python train.py --num_key_value_heads=4 --norm_place="pre" --norm_eps=1e-05 --optimizer="adam_variant" --learning_rate=0.00155 --beta1=0.9 --max_seq_len=512 --max_steps=11570
MLP neurons of a small language model. Each row is named by its layer, matrix (down: output weights) and neuron, and shows model dimensions 16-79. Each number is 128 + 24 x the weight over its row's rms, rounded and kept within 0 to 255.
Before each neuron's rows, "fires before" lists the tokens most often just after its 100 highest values on Wikipedia text that the model never trained on. A number after a token or word is its count.

fires before: ") |" 41, ") | " 24, ") |  |" 13, ") | T" 6, "°E" 4
L15.down205 [147  78 128 165 149 118 116 124 167 144 112 161 159 159 108 118 105 149  98 158 112 157 138 123  96 113 126 122 122 100  88 150  98 113 128 124 125 126 150 110 150 128  91 107 162  68 111 130 114 120 133 140 157 152 125 109 110 119 113 134 103 103  95 104]

fires before: "." 32, "–" 9, "m." 7, " to " 7, "1" 7, "a." 4
L16.down299 [113 140 137 100 153 107 133 117 118 127 151  97 126 146 143 114 108 163 101 157 119 143 131 144 157  87 124  77 130  94 122 146 101 167 178 114 172 149 117 102 182 114 119 151 154 165 125 153 205 138 102 108 142 116 131 102 119 161 130  75 113  81 125 145]

fires before: "7" 18, "6" 12, "1" 10, "9" 9, "4" 9
L16.down196 [140 133 107 124 133 103  72 100 122 146 102 175 145 119 114 146 134 102  79 141 149 131 166 135  75 120 163 116 119 116 126 172 134 122 119 111 116 182 170 141 147 118 139 119  96 138 151 183 136 128 140 176 117 132 142  98 157 145 109 129 117 146 136 142]

fires before: ", " 61
L2.down602 [139 114 147 136 166 111  94 118 130 133 147 113 119 120 115 149 128 164 125  97 113 132  74 140 139 140 152 103 136 102 145  91 113 149 105 170 121 131 161 131 161 103 107 130  98  94  91 144 133 108 139 172 121 102 132 125 162 147 132 125 160  94 157 130]

fires before: ", " 73
L8.down915 [ 86 152 124 129 131 117  80 108 129 154 133  83 126 139 111 131 136 120 137 105 109 138 114  90 143 153 126 123 157 126 127 146 107 126  98 161 144 148 130 153 133 110  93 120 169 130 121 119 113 166 144 118  94 102 185 110 135 136 146 138 138 128 148  90]

fires before: "1" 30, "2" 20
L2.down350 [161  81 139 144 118 133 137 134 163  68 116 151 120 124 106 126 129 151 140 111 135 119 129 148 141 128 163  52 108 184 111 129 110 134 112  85 157  60 130 121 132  97 110 101 102 159 118 151 126 136 150  90  84 139  77 160 121  98 129 114 158  87 107 129]

fires before: "1" 38, "2" 8, ")" 4
L13.down672 [136 115 103 133 127 124 122 125 131 116  91 143 131 141 136 118 111 119 126 109 149 146 153  69  75 139 104 119 150 118 123 109 175 184  93 104  94 116 147 143 141  93 127 105 138 138 138 120 185 135 117 113 114 134 146 108 122  86  87 162 140 154 144  88]

fires before: ") |  |" 17, ") |" 15, " Co-" 9, "ason" 6, "lin" 4
L12.down878 [142 117 123 164 138 144 167 149 118 124 129 105 126 135 133 136 102 148 100 135 101  99 150 130 167 106  99 150  94 105 153 162 108 134 110 133 137 143 104 117 124 152  83 157 155  90 119 129  60 129 111  97 162 125 136 157 141 159 132  99  89 166 158 174]

fires before: "8" 17, "9" 12, "7" 11, "12" 7, "10" 7, "5" 6
L15.down624 [127 128 137 162 118 113 174 126 112 103 118 155 116 137 143  94 148 138 150 106  90 155 181 154 122 154 115 121 176 118 153 105  80 144 140 106 102  90 103 151 139 145 137 135 157 126 152 152 120 110 139 186 104 103 140 129 100 148 127 103 128 135 156 140]

fires before: "\n" 68, ";" 10, "\n\n" 8, ")" 7
L16.down373 [118  95 114 175 153 157 105 123 124 133 103 142 110 135 113  91 107 123 114 135 100 163 126 166 111 120 164 164 101  98 124 142  75 136 130 108 141 171 153  94 148 171 119 117 132 137 162 128  89  86 164 129 109 139 101 138 144 107 104 122 141  98 124 115]

fires before: "\n" 34, " | " 18, "ymnast" 4, " Television" 4
L15.down751 [142 166 164 115 134 135 130 134 138 137 146 129 130 157 123 129 169 140 118 108  91 102 160 106 115 144 133 112 126 145 138 101 118 143  84 149 163 113 100 133 105 101 170 147 160 139  95 137 159 153 104 123 156 127 108 157 134 112 106 123 131 161 127 115]

fires before: " | " 51, ") | " 5
L13.down335 [117 122 167 123 160 133 133 155 187 132 139 119 155 111 119  87 149 128 140  94 111 114 151 123 131 103 119 141 156 169 121 130 138 156 145 115 146 135 125 170 108 128 132 164 132 142 130 163 116 144 131 113  97 120 165 131 142 151 126 117 156 186 165 115]

fires before: "1" 14, "2" 13, "6" 10, "5" 7, "3" 6
L15.down373 [144 128 158 107  97 139  90 152 130 211 102 140 115 116 171 132 124 141 147 138 100 146 212 150 127 129 125 103 130 137 124 129  96 123 139 157 148 105 104 132 170  92 161 120 111 180  89 144  91 121 115 126 173 118 135 117  91 141 137 157  91 116 168  94]

fires before: "1" 22, " | " 18, "," 15, "2" 4
L16.down824 [128 110 146 119 155 123 113 118 107 134 135 166 116 106  95  95 122 155 153 183  89 102 165 150 114  80 132 160 104 145 104 170 124 176 162 130 132 145 173 135 180 131 155 119 128 114 144 152 137 180 167 111 123 169 118 122 148  92 142 154 152 170 128 133]

fires before: "known" 14, "1" 9, "6" 8, "2" 8, "3" 6, "4" 5
L16.down298 [114 134 101 130 163  95 140 103 146 142 124 179 111 142 144 126 133 150 165 135 143 159 206 120 121 161 161 108 132 134 146 129 115 139 176 169 148 128 131 173 150 140 152 124 134  98 159 155 132 131  97 138 126 174 116 124 124 135 133 101 118 103 180 110]

fires before: " | " 14, "." 13, "'" 11, "," 6, "ham" 6, " |" 4
L2.down864 [133 121 142 143 131  92 121 125 143 145 110 126 123 138 114 135 166 123 188 106 114 139 128 118 109 104  84 129  99 131 101 113 153 113 119 130 140 174 157 111 175  86  90 177 122 164 126 110 132 140 147 125 132 118 117 116 119 156 109  99 130 115 167 115]

fires before: "3" 22, "4" 15, "2" 15, "0" 12, "1" 7, "5" 6
L16.down995 [123 103 121 167 103  90 138 171 140 116 115 152  80 120 117 103 124 144  96  95 148 116 154 105 103 114 111 129 150 102 108  98 122 102 131 156 100 118 116 129 116 162 128 124 109 144 136 156  95  84  98 149 126 117 105  93 118 142 143  91 145 127 141 125]

fires before: "0" 19, "2" 13, "′" 10, "1" 10
L2.down881 [108 129 146 152 109 130 161 154 103 107 135 108 197 162 117  97 174 136 134 101 135  91 154 133  90 127 147  78 165  97 131 110 108  83 119 146 159 135 135 126 135 106 142 123  93 149 101 136  93  98 170 103 103 158 120  97 114  79 138 103 141 104 142 136]

fires before: "0" 45, "1" 11, "2" 11, "4" 5
L4.down206 [155 132 120 131 144 150 137 119 127 150 121 165 166 170 174 112 122 126 101 114 161 130 132 122 139 125 130 127 112 153 132 150 101 176 149 139  80 140 120 128 129 119 111 109 151 148 104 157 124 133 115 131 150 148 119 145 158 136  95  53 133 160 130 113]

fires before: "1" 31, "\n\n" 12, "2" 8
L13.down623 [117 105 150 122 113  99 138 140 106 124 141  94 142 122 125 104 127 123 119 137 129 114 105 136 181 147 102 139 144 116 142 169 104 126 151 143 161 136 121 119 175 107 137 129 124 109 129 116 104 138 115 147 105 120 133 145 135 154 137 159 147 101 107 135]

fires before: "1" 26, "2" 18, "TF" 8, "\n" 4
L4.down486 [149  91 120 148 116  93 117 133 117 156 126 143 115 151 133 115 110 134 103 108 100  98 109 152 115  99 142 140  84 102 113 148 156 135 114 125 136 131 156 147 134 141  93  90 195 127 134 144 138 105 149  99 107  47 155 143 116 142 168 120 146 131 143  95]

fires before: "1" 28, "| " 15, "2" 7, " four" 4
L4.down258 [ 69 154 114 125 180 132 138 135 135 140 175 140  95 124  92 117 145 114 126 148 144 118  85 119 107  70 138 178 175 121 115  98 134 102 115 111 140 121 126  93 154 139  98 101 147 113 143 107 170 127 104 168 127  99 134 126 122 128 136 150  99 147 136 105]

fires before: "\n" 34, "\n\n" 20
L4.down661 [106 155 134 146 140 113 107 121 144 131 126 123 130 153 147 102  80  64  94 161 133 155 117 117 129 113 147 127 141 117 129 131 129 172 140 116 138 157 117 103 101 126 114 114  58 111 109 108 102 128 163 181 152 106 108 158 136 143  95 145 128 138 123 154]

fires before: "1" 49, "2" 30
L2.down30 [158 118 167 126 165 132 131 190 120 124 100 135 130 139 178 174  85 166 123 167 161 165 142 150 142 101 150 142 144 142 128 164 102 157 145 113 126 169 132 145 127 175 148 154  85 115 118 140 102 152 142 127  99 145 120 106 151  84 138 128 112 106 104 134]

fires before: "–" 20, " | " 12, " |" 8, " | B" 6, " | M" 6
L4.down629 [166 119 146 101 152 153  97 114 110 182 138 186 110 105 130 134 124 114 127 145 112 170 163  83 126 107 112 129 151 124 132 141 131  98 184 108 108 144 134 141 126 114 122 146 148 125 135 115 126 182 123 101 173 151 124 142 124  84 127  87 166 131 137 100]

fires before: "20" 13, "18" 12, "8" 9, "12" 9, "9" 7
L16.down510 [112 125 125 146 120  71 127 115 137 173 142  95 111 144 112 141 152 103 140 121 142 129 117 130 156 131 128 191 118 136  88 125 120 154 197 132 116 138 103  89 130 140 107 103 106 156 147 108 165 148 136 188  78 113  86 147 132 150 103 146 130 148 130 142]

fires before: "1" 31, "0" 26, "2" 17, "3" 12, "5" 5
L16.down82 [129 101 121 144 164  90 116  99 163 142 140 131 129 170 106 124  94  31 142 155 167 163  70 105 172 114 126 133  96 148  80 113 143 114 125 126 133 112 119 124 113 182 129  85 130 108  90 140 122 131 100 167 130 130 128  85 111 113 125 143 137 116 142 135]

fires before: "1" 62, "2" 7
L15.down798 [100 125 118 129 126 131 154 130  99  94 187 129 160  97  96  86 166 127 112 118  75 156 111 154 152 112 114 140 144 123 154 138 161 120 119 113 154 117 158 137  96 103 140 127 163 100 116 107 141 136 139 134 111 160 128 147  99 143 146 107 115 104 126 124]

fires before: " | " 35, "." 25, "1" 4
L15.down459 [126 134 109 132 107 104 122 116 135 126 136 115 173 145 151 116 109  95 116 123 162 152 138 165 126 145  94 109 123 160 108 157 126 120 108 129 114 134 108 126 141  98 120 132 185 124  78 142 118 126 134 108 136 151 146  96 145 136 129 133 167 145 125 130]

fires before: "1" 19, "2" 16, "0" 16, "3" 9, "4" 4
L16.down598 [147  93  98 135 108 136 100 137 134 163 143 112  84 166 120 130 135 114 115 122 138 144 107 139 162 108  90 122  87 158 134 135 155 165 128 134 129 154 154 113 134  89 149  95 162  97 145 149  84 134 139 123 125 169 112  96 148 133 119 156 101 128 150 160]

fires before: "1" 64, "0" 10
L15.down968 [ 86 143  83 154 105 125 113 154 100 150 181 152 127 123 131 155 143  87 126 112 103 112 155 109 142 181 105 152 126 150  53 150 119 152  99  97 122 124 131 147 121 118  91 141  99 151  98  82 140 144 129 130 135 127 136 114 107 106 111 155 157 136 151 162]

fires before: "\n" 49, "\n\n" 24, "1" 6
L12.down891 [140 105 143 129 140 147 109 115 128 115 115 137 171 168 168 168 123 147 170 144 157 119 135 125 132 152 141  97 185 157 109 137 163 123 119 148 148 136 122 107 139 175 188  96 130 159 117 112 167 133 127 127 135 114 130  98 111 133 152 101 113 106 132 104]

fires before: "°N " 14, "." 13, "°" 8, "-" 8, "″N " 6, "°W |" 4
L4.down631 [113 168 152 120 137 171 129 114 113 137 107 167 110 153 158 125 164 115 133 114 149 129 146 104 149 136 102  59 138  98 120 108 106 116 146 140 128 123 144 129 171 118 125 168 109 137  99 106 136 166 190 112 139  96 124 159 130 118  91 186 132 148 112  48]

fires before: "2" 72, "1" 6
L16.down799 [147 123 134 144 100 135 130 115 120 126 174 119 156 137 127 147 131 131 135 124 164 139 104 107 146 170 118 146 130 111  80 124 143 105 187 123 164 103 136 138 157 130 133 160  82 128 137 156 153 135 114 155 178 147 102 134 140 132 145 123 130 119 105 132]

fires before: "9" 13, "8" 13, "12" 9, "10" 9, "7" 9
L16.down994 [128 145 119 154 167  94  97 159 142 128 124 128 128 102 167 138 162 144 143 106  88 145  93 160 148 127 149 148 131 133 125 158  84 140 153 131 137  84 127  84 111 137 126 129 101 123 189 125  82  94 141 146 120 164 128 132 113 136 102 117  98 115  87 112]

fires before: "," 21, " | " 13, "–" 8, "st" 4, "R" 4
L12.down103 [117 141 164 121  94 131 113 160 142 161 148  98 146 130 192 138 161 137 154 117 105 100 127 165 169 124 124 137  81 124  78  96 147 133 113 107 138 135 147 108 144  86 141 169 126 158 163 121 119  71 108 126 166 153 107 144 140 118 113 143 106 127 127 128]

fires before: "1" 24, "2" 15, "7" 6, "9" 4, "20" 4
L15.down870 [ 85 123 135 114 162 121 116 101 159 136 113 128 133 153 129 120 144  82 170 163 166  79 117  67 123 129  96 127 175 150 117 147 103  88 108 139 138 129 125 147  97 172 164  91 149 155 125 126 152 130 120 144 105 146 133 135 134 109 140 154 173 125 139 185]

fires before: ") |  |" 23, ") |" 15, " Co-" 9, "ene" 5, "–" 4
L12.down70 [133 149  78 171 108 128 149 170 161 100 133 134 115 122 122 161 134 160 112 127 160 136 103 138 101 127  76  88 128 113  88 127 122  99 137 120 121 169 127 130 173 119 119 183 162  91 107 122 148 124 164 129 137 129 156 152 123 114 116 139 108 105 179  82]

fires before: "\n" 36, "\n\n" 12, " ==" 4, " games" 4
L13.down1008 [123 136 131 157 178 105 106 117 155 123 162 155 150 136 153 110 172 125 107 129 140 117 135 157 165 107 155 187 152 127 166 137 141 141  96 127 189  98 126 135 122 118 148 147 147 122 117  95 147 117 176 115 126 109 121 108 150 118 152 109 131 114 117 117]

fires before: "\n" 52, " ==" 8, "==" 5, "\n\n" 5
L4.down406 [177 116 106 104 119 162 161 144 107 104 139 155 159 120 126 118 102 110 113 126 138 165 143 132 139 101  92 140 101 153 128 133 147 107 105 169 105 182 151 144 143 125 123 123 115 151 119 113 105  89 136 152 117  87 137 123 133 103 150 148 102 112 111 153]

fires before: "1" 31, "2" 7, "3" 5, "0" 4, "8" 4, "6" 4
L8.down725 [ 98  95 117 124 118 136 127 160 149 116 145  67 189 185 144 160 135 114 108 112 106 103 147 132 148 133 122 114 114 106 136 119 159 130 114 171 122 119 121 172 125 108 148 135 153 113 168 152 131 127 133 120 114 122 120 126 176 109 139  83 175 131  92 129]

fires before: "\n" 44, ", " 10, ")" 9, ": K" 8, "\n\n" 5, ":" 4
L15.down963 [144 120 145 135 138 137  97 158 160 187 116 154 139  97 154 102 103 112 130 126 109 113  82 119 160 130 134 109 114 149 109 174  99 119 153 138 121 132 110 165 185 123 159 115 116 133 148 124 115 152 161 144 141  93 124 117 153 134 125  97 153 131 155 137]

fires before: "8" 14, "9" 13, "7" 10, "10" 8, "6" 7
L16.down993 [135 136 120 149 103 113 140 101 130 138 136  93 117 136 149 119 148  66 135  83 130 126 127 145 127  81 136 122  97 128 142 167  95 150 169  78 117 142 151 135 146 104 171  92 156 103 147 155 196 120 128 106 131 142  98  98  95 133 130 134  78 127 132 131]

fires before: ") |" 37, ") |  |" 21, ")" 7, ") | " 7, ") | T" 6, ")," 4
L16.down899 [109  95 109 154 149 127 141 117 182 121 133 172 148 138 150  92 114 125  92 114 116 148 121 148 110 115 151 118  83  92 122 160 131 125 130 135 162 146 164 101 134 134 100 130 136  91 116 151 158 141 129 152 109 164 116 147  76 115 143  97 103 106 103  76]

fires before: "1" 82
L16.down326 [108 115  81 160 140 100 156 126 144  85 136 132  83 142 132 118 152 152 175 187 140 149 107 135  76 119 163 162 140 153 105 136 125 145 178 165 107 166 148 146  77 151 129 151  84 159 125 129 143 119 119  80 129 135  75 105 123 115 128  94 169 120 134 138]

fires before: "0" 34, "1" 13, "2" 10, "3" 8, "4" 5, "7" 4
L8.down860 [114 164 107 118 119 114  98 121 155 105 129 126 141 107 136 109 125 104 162 167  99 124  85 171 141 130 104 124 143 122 125 136 109 107 163 167  92 102  97 118 123 139 110 131 171 149 155 100 106 110 136 143 104 113 123 124 120 146 111 111 135  95 148 128]

fires before: "1" 46, "2" 7, "O" 5
L15.down573 [ 96  91 102 144 107 105 102 130 141 126 169 129 102 103 142 132  94 117  96 150  97 147  96 154 135  88 131 126  93 132 139 124 112 110 144 137 173 154 117 136 101 116  90 152 135 140 133 120 105 124 121 157 114 108  78 125 137  90 127 100 133 102 143 116]

fires before: " | " 43, "." 14, ", " 6, " (" 5
L4.down706 [137 114 110 169 141 131 133 147 105 154 141 102 153 127 153  90 122 176 109 127  99 140 149 123  53 122  74 122 128 128 106 134  87 173 117 119 154 188 152 115 135  89 125 132 115 174 101 143 120 150 139 120 119 124 127 147 115 128  80 138 129 146  81 135]

fires before: "1" 39, "2" 14, "res" 5
L16.down427 [105 150 130 139 120 117 138 125 108 139 126 137 128 142 121 146 128  86  94 160 158 148 101 141 152 133 137 135 135 108 103 139 126 122 132 108 133 147 118 152 167 122 122 128 145 128 141 106 106 120  90 108 133 151 106 153 114 172 122 120 128 126 125 106]

fires before: "5" 21, "6" 13, "ale" 9, "emale" 6, "47" 5
L15.down446 [104 130 130 130 126  78 165 107 123 115 130 102 142 103 114 107 165 161 152  97 106 103 106 136 113 141 147 116 163 147 109 151 123 152 102 117 112 151 130 107 158 145 124 124  91 109  96 102 149  82 128 133 127 172 110 165 123 113 115 154 113 144 193 147]

fires before: "." 36, " | " 9, "," 8, " |" 7, ":" 4
L2.down647 [ 80 130  80 175  93 132 146 116 130 112 153 115 114 138  71 107 121 138  87 102 170 127 135 132 137 157 138 108 107 145 144 185  70 124 113 168 139 109 103 112 154 142 127 103 124 125 107 137 132 107 110  89 127 123  93 120 123 158 139 122  96 121 122 103]

fires before: "2" 27, "1" 19, "|" 4
L2.down573 [130 122 139 170 142 158 122 136 101 157 159 144 139 114 139 139 131 112 150 137 116 134 167 165 123 138 113 106 116 166 130 120 105 153 169 132 123 136 126 114 160 113 125 136 133 147 145 116 135 156 123 124 119  66 172 166 131 101 128 161 173 111 154 112]

fires before: "ab" 32, "1" 20, "2" 9
L16.down43 [113 146 110 145 121 146 124 106 122  95 177  95 131 134 141 130 123 111 148 128 164 159 132 102  89 140 115 152 121 151 183 164 102 104 186 122  93 128 135 161 134 130  66 138 141 135 130 152 137 121 131  91 112 129 150 107 106 125 146  93 125 105 112 142]

fires before: "1" 31, "0" 29, "2" 12, "M" 4
L16.down89 [136  69 114 156  99 122 102 108  82  82 114 131 112 134 118 131 133 120 105 140 126 116 116 120 138 138 101 115 122 110  80 124 160 153 116 150 138 120 144  95 118  77 147 133 135 118 131 159 131 103 123 100 113  80 132 112 162  97 128 155 167 105 118 163]

fires before: "9" 11, "3" 10, "7" 10, "4" 10, "5" 9, "6" 9
L15.down27 [105 105 144 166 136 102 130 153 171 184 138  91 148 138 120 126 125 156 120 139 124 118 143 138 137 110 113 132 106 120 126 140 148 134 169 109 123 110 145 126 130 128  79 106 152 151 120 116  61 115 104 122 109 122 129 108 152 144 121 117 175 134 146 131]

fires before: "1" 20, "0" 15, "6" 12, "3" 9, "7" 7, "2" 7
L12.down1015 [106 134 102 179 147 143 118 117 150 159 137 133 117 110 144 135 116 116 133  95 114 114 119 117 161  89 104 107 144 127  85 130 129 126 137 117 124 101 142  57 107  92 148 143 117 106 105 168 131 109 126 120 132 154 137 111  79 142 155 162 172 117  87 168]

fires before: "0" 26, "1" 18, "2" 10, "003" 4, "3" 4
L16.down428 [151 134 159 110 120 124 110 148 120 182 112 156  94 141 101 107 106 132 154 128 105 172  31  83 100 153 139 117 161 112  87 122 104 132 105 143  75 155 102 129  97 125 111 164 130  94 118 147 114 100 116  93 155 167 161 102 148 139  80 127 128 141 150 145]

fires before: "." 42, " | " 12, "–" 11, " |" 9
L2.down482 [137 143 114 119 138 115 142 105 109 114 105 114 109 125 123  83  86 110  95 114 128 131 124 151 138  93 103 118 140 120 123 163  95 131 135 147 161 153 134 136 125 151  80 126 108 144 116 116 159 132  65 172 139  80 130 125  84 148 119 129  99 170 137 113]

fires before: "\n" 43, "\n\n" 22
L4.down747 [104 126 166 125 143 158 115  60 172 132 180 138 133 140 120 153 116 111 141 126 161 107 101 166 164  99 102 132 156 119 136 123 125 131 114  95 171 126 137 144 141 161  87 145 137 112 108 137 141 114 123 138 101 139 145 130 158 116 148 130 150 100 166 122]

fires before: "1" 92, "2" 4
L16.down937 [107 112 113 113 103 129 120 139 128 105 115 146 112 158 101 171 151 150 127 127 151 157 182 130  80 137 122  86 105 117  87 147 101 142 157 151 132  91 111 136  96 114 124 136 140 138  88  97 150 105  96 145 109 135 169 123 148 147 127 110 115  71 144  85]

fires before: "," 24, "." 15, " | " 9, "–" 9, " |" 7
L2.down179 [131 145 126 119 156 123 133 131 116 103 109 136 148 146  81 122 146 139 156  98 140 114  86 138  93 118 150 203  92 163  90 118 179 123 152 151 115 106 129 131 144 139 129 115 141  96  83 103 145 174 157  98 139 154 166 123 126 141 139 158 164 135 134 108]

fires before: "\" |" 22, "\"" 18, "\" (" 17, "\"," 5
L16.down84 [103  75 111 141 108 171 176 183 137 120 146 133 100 122  98 131 132  92  96 144 127 151 131  87 143 103 137 120 110 157 114 142 118 134  93 149 153 145 143  83 141 142  90 116 101  94  91 120 125  85 104  88 134 147 167 125 152  85 140 155 124 137 123 150]

fires before: "3" 18, "1" 15, "0" 11, "4" 9, "2" 9
L8.down164 [124 137 130 124 106 125  86 122 124 151 137 122 164 151 159 142 156 103 140 154 151  91 105 160 102 142  99  98 104 112 132 141 147 193 175 128 158 184 104 111 138 117 125 115 144 143 131 137 193 108 127  95  64 156 118  78 152  86  98 157 133 109 139 133]

fires before: "6" 25, "4" 11, "3" 9, "2" 9, "5" 8, "7" 6
L16.down78 [143 152 135 103 129 133 163  94 141 123 130 106 149 107 153 121 154 115 109 140 138 135 157 123 105 127 140  98 147 147 143 159  79 141 147 120 131 129 132 125 141 144 153 148 116 118 126 139 117 127 118 152 117 156 101 100 143 128 101 132 104 153 102 135]

fires before: "2" 55, "\n" 7, "\n\n" 5
L16.down974 [127 121 112 138 152 160 144 134 110 134 116 134 133 116 148  80 110 128 107 140 115 162 104 141 173 151 137 115 134 136 105 103 179 124 115 146 179 175 124 138 123 139 142 104 108 128 125 163 151  99 133 124 127 113 155 159  93 119 116 101 138  88 135 106]

fires before: " | " 45, "." 13, " (" 4
L2.down11 [ 96 147  96 150 134 123 133 107 116 118 145  98 167  99 161  70 150 154  89 147 131 133 167 157 114 124 107 115 105 143  65 208 131 160 113 116 133 159 138 130 137 132 170 133 127 160 121 153 127 120 122 155  98 122 130 129 123 106 134  94 145 104 137 137]

fires before: "\n" 78, "\n\n" 13
L16.down537 [126 140 125 119 156 138  86  92 113 108 132 124 138  97 119 110 104  78 143 120 124 143 142 183 163 168 149 121 152 137 128  76 133 117 145 154 141 131 100 178 108 118 143 140 108 154 122 144 110 134 106 131 117  84 146 118 100 139 113 164 130 148 141 100]

fires before: "2" 12, "1" 12, "3" 11, "0" 11, "9" 10, "6" 7
L16.down998 [115 129  96 131 144 133 106 109 158 112 116 121  85  95 137 122  94 112 123 106 158 111 158  72 131 162 118 118 114 152 128 148 127 106 134 121  84  95  82 155 162 153 130 153 123 135 136 158 161 124 122 106 132 161 120 135 114 106 110 101 180 114 128 119]

fires before: " | " 48, " |  |  |" 8, "." 5, "," 4, " |  |" 4, ", " 4
L2.down782 [ 60 115  97 150 155 116 128 107  90 142 138 101 139 131 170  82 133 122  78 139 122 120 132 128 102 139 132 134 111 163 105 167 117 157 100  97 131 138 121 123 137 129 157 105 135 144 150 152 123 147  93  98 127 109 140  88 143 124 148 108 148 156 120 140]

fires before: " | " 37, "." 22, "," 10, " |" 7, "–" 5
L2.down514 [150 144  95 121 168 136 129 126 138 159 101 122 104 170 150 111 145 149 121 120  94 119 146 136 125  91 147 124 128 130 135 167 176 119 127 104 127 159 124  96 118 109 125 151 108 121 167 136 159 186 109 100 148  97 129 145 123 124 118 115 106 107  64 148]

fires before: " | " 38, "." 11, "-" 8, " |  |" 4
L8.down817 [ 86 138 115 148 156 107 130 160 102 157 125  96 117 133 114 132 143 106 113 136  92 144 146 145 114 164 151 111 106 113 127 137 144 132 139 128 165 136 111 105 138 128 100  85 117  64 106 122 162 120 134 133 129 106 113 125 141 114 132  91 131 136 138 153]

fires before: "–" 82, "2" 4
L4.down733 [ 92  96 115 125 131 132 136 112 124 147 141 138 141 129 128 130 111 140 167 125  82 131  31 122 136  82 108 133 147  80  95 146 140 166 139 106 100 131 142 141 154 140 105  95  89 135  96 129 138 140 132 122 115  93 145 145 148 133 135 133 107 118 150 149]

fires before: "1" 32, "2" 23, "9" 4
L2.down280 [ 82 129 178 118 149 127 133 105 160 123 153 130 141 130 120 165 124 153 141 153 151 123 147 157 132 125 127 132 146 113 117 163  59 120 124  91 120 124 178  76 113 102 130 133 121 159 158 192 126 135 159 106 157 163 144  97 132  98 112  85 132  83 142 103]

fires before: " and" 21, " and " 11, ", and" 10, "," 9, " and the" 6
L16.down127 [133 111 120 146 111 119  92 127 187 152 122 153 150 107 214 132 123 135 126 103 154  98 160 110 180 127 146 100  89 115 122 119 150 108 133 112 131 135 165 137 115 106 149 118 123 125 135 146 154 151 156 126 139 165 140 180 133 160 146 142 114 152 109 175]

fires before: "\n" 61, "\n\n" 9
L12.down699 [109 138 120 124 169 134 153 123 108 159  97 135 115 144 102 151 142 147  61 168 141 130 121 132 124 131 147 150 142 121 162 127 103 156 112  71 154 146 117 149 147 144 146 113 120 126 121 117 103 126 112 114 133 100 116 101 142 122 120 136  88 123 123 114]

fires before: "°N " 22, " |  |" 13, "°W |" 6, "°W" 6, " |" 6, "°E" 6
L10.down145 [ 97 159 151 126  99 153 130  96 138 121 144 143 117 102 138  86 175 145 123  87 148 164 113 158 133 121 115  89 143 135 111 122 134 100 111 121 106 130 110  84 148 155 138 154  97 131 174 137 125 144 114  94 100 115 145 100 137 149 166 155 122 134 116 135]

fires before: "." 30, " | " 27, "–" 15, " |" 11, " | −" 5
L2.down53 [146 137 103 160 117 136 104 126 106 132 151 122 128 115 151 102 126 150  87 152 138 151 171 138  79  92  99 172 115 146 125 156 146 109 133 149 116 155 132 132 131 121 123 168 119 201 149 153 119 117 112 138 144 114 111 185 111 151 130 113 130 103 157 118]

fires before: " | " 26, " |" 23, "2" 5, " |  |" 4
L10.down528 [150 165 155 127 135 132  82 124 143 157 112 141 135 138 116 165 116 133 129 134 154  89 134  94 136 153  94 164 132 109 115 104 161 140 221 126  92 145  95 130 139 122 132 132 124 147 148 131 118 116 110 120 105 130 148 142 149 149  74 144 100 151 161 145]

fires before: "2" 34, "1" 21
L4.down60 [134 137 137 111 138 138 124 137  99 190 106 133 148 149 114 120 102 132 113 117 110 117 164 138 122 131 156 115 101 128 130 164 129 137 119 158 124 127 132 116 148 149 138 155 155 127 158 144 118 127 131 128 135 106 160 145  76  91 144 120 144 147 120 108]

fires before: "2" 64, "1" 28
L4.down135 [ 93  95 122  98 126 143 124 129 121 136 112 161 143 173  96 128 110 102 150 156 126 136 152 106 140 130  75 124  96  78 155  93 110 142 129 159 134 108 156 159 123 127 125 114 151 153 154 124 178 176  95 111 129  89 154 115  79  80 157 163 126 175 129 141]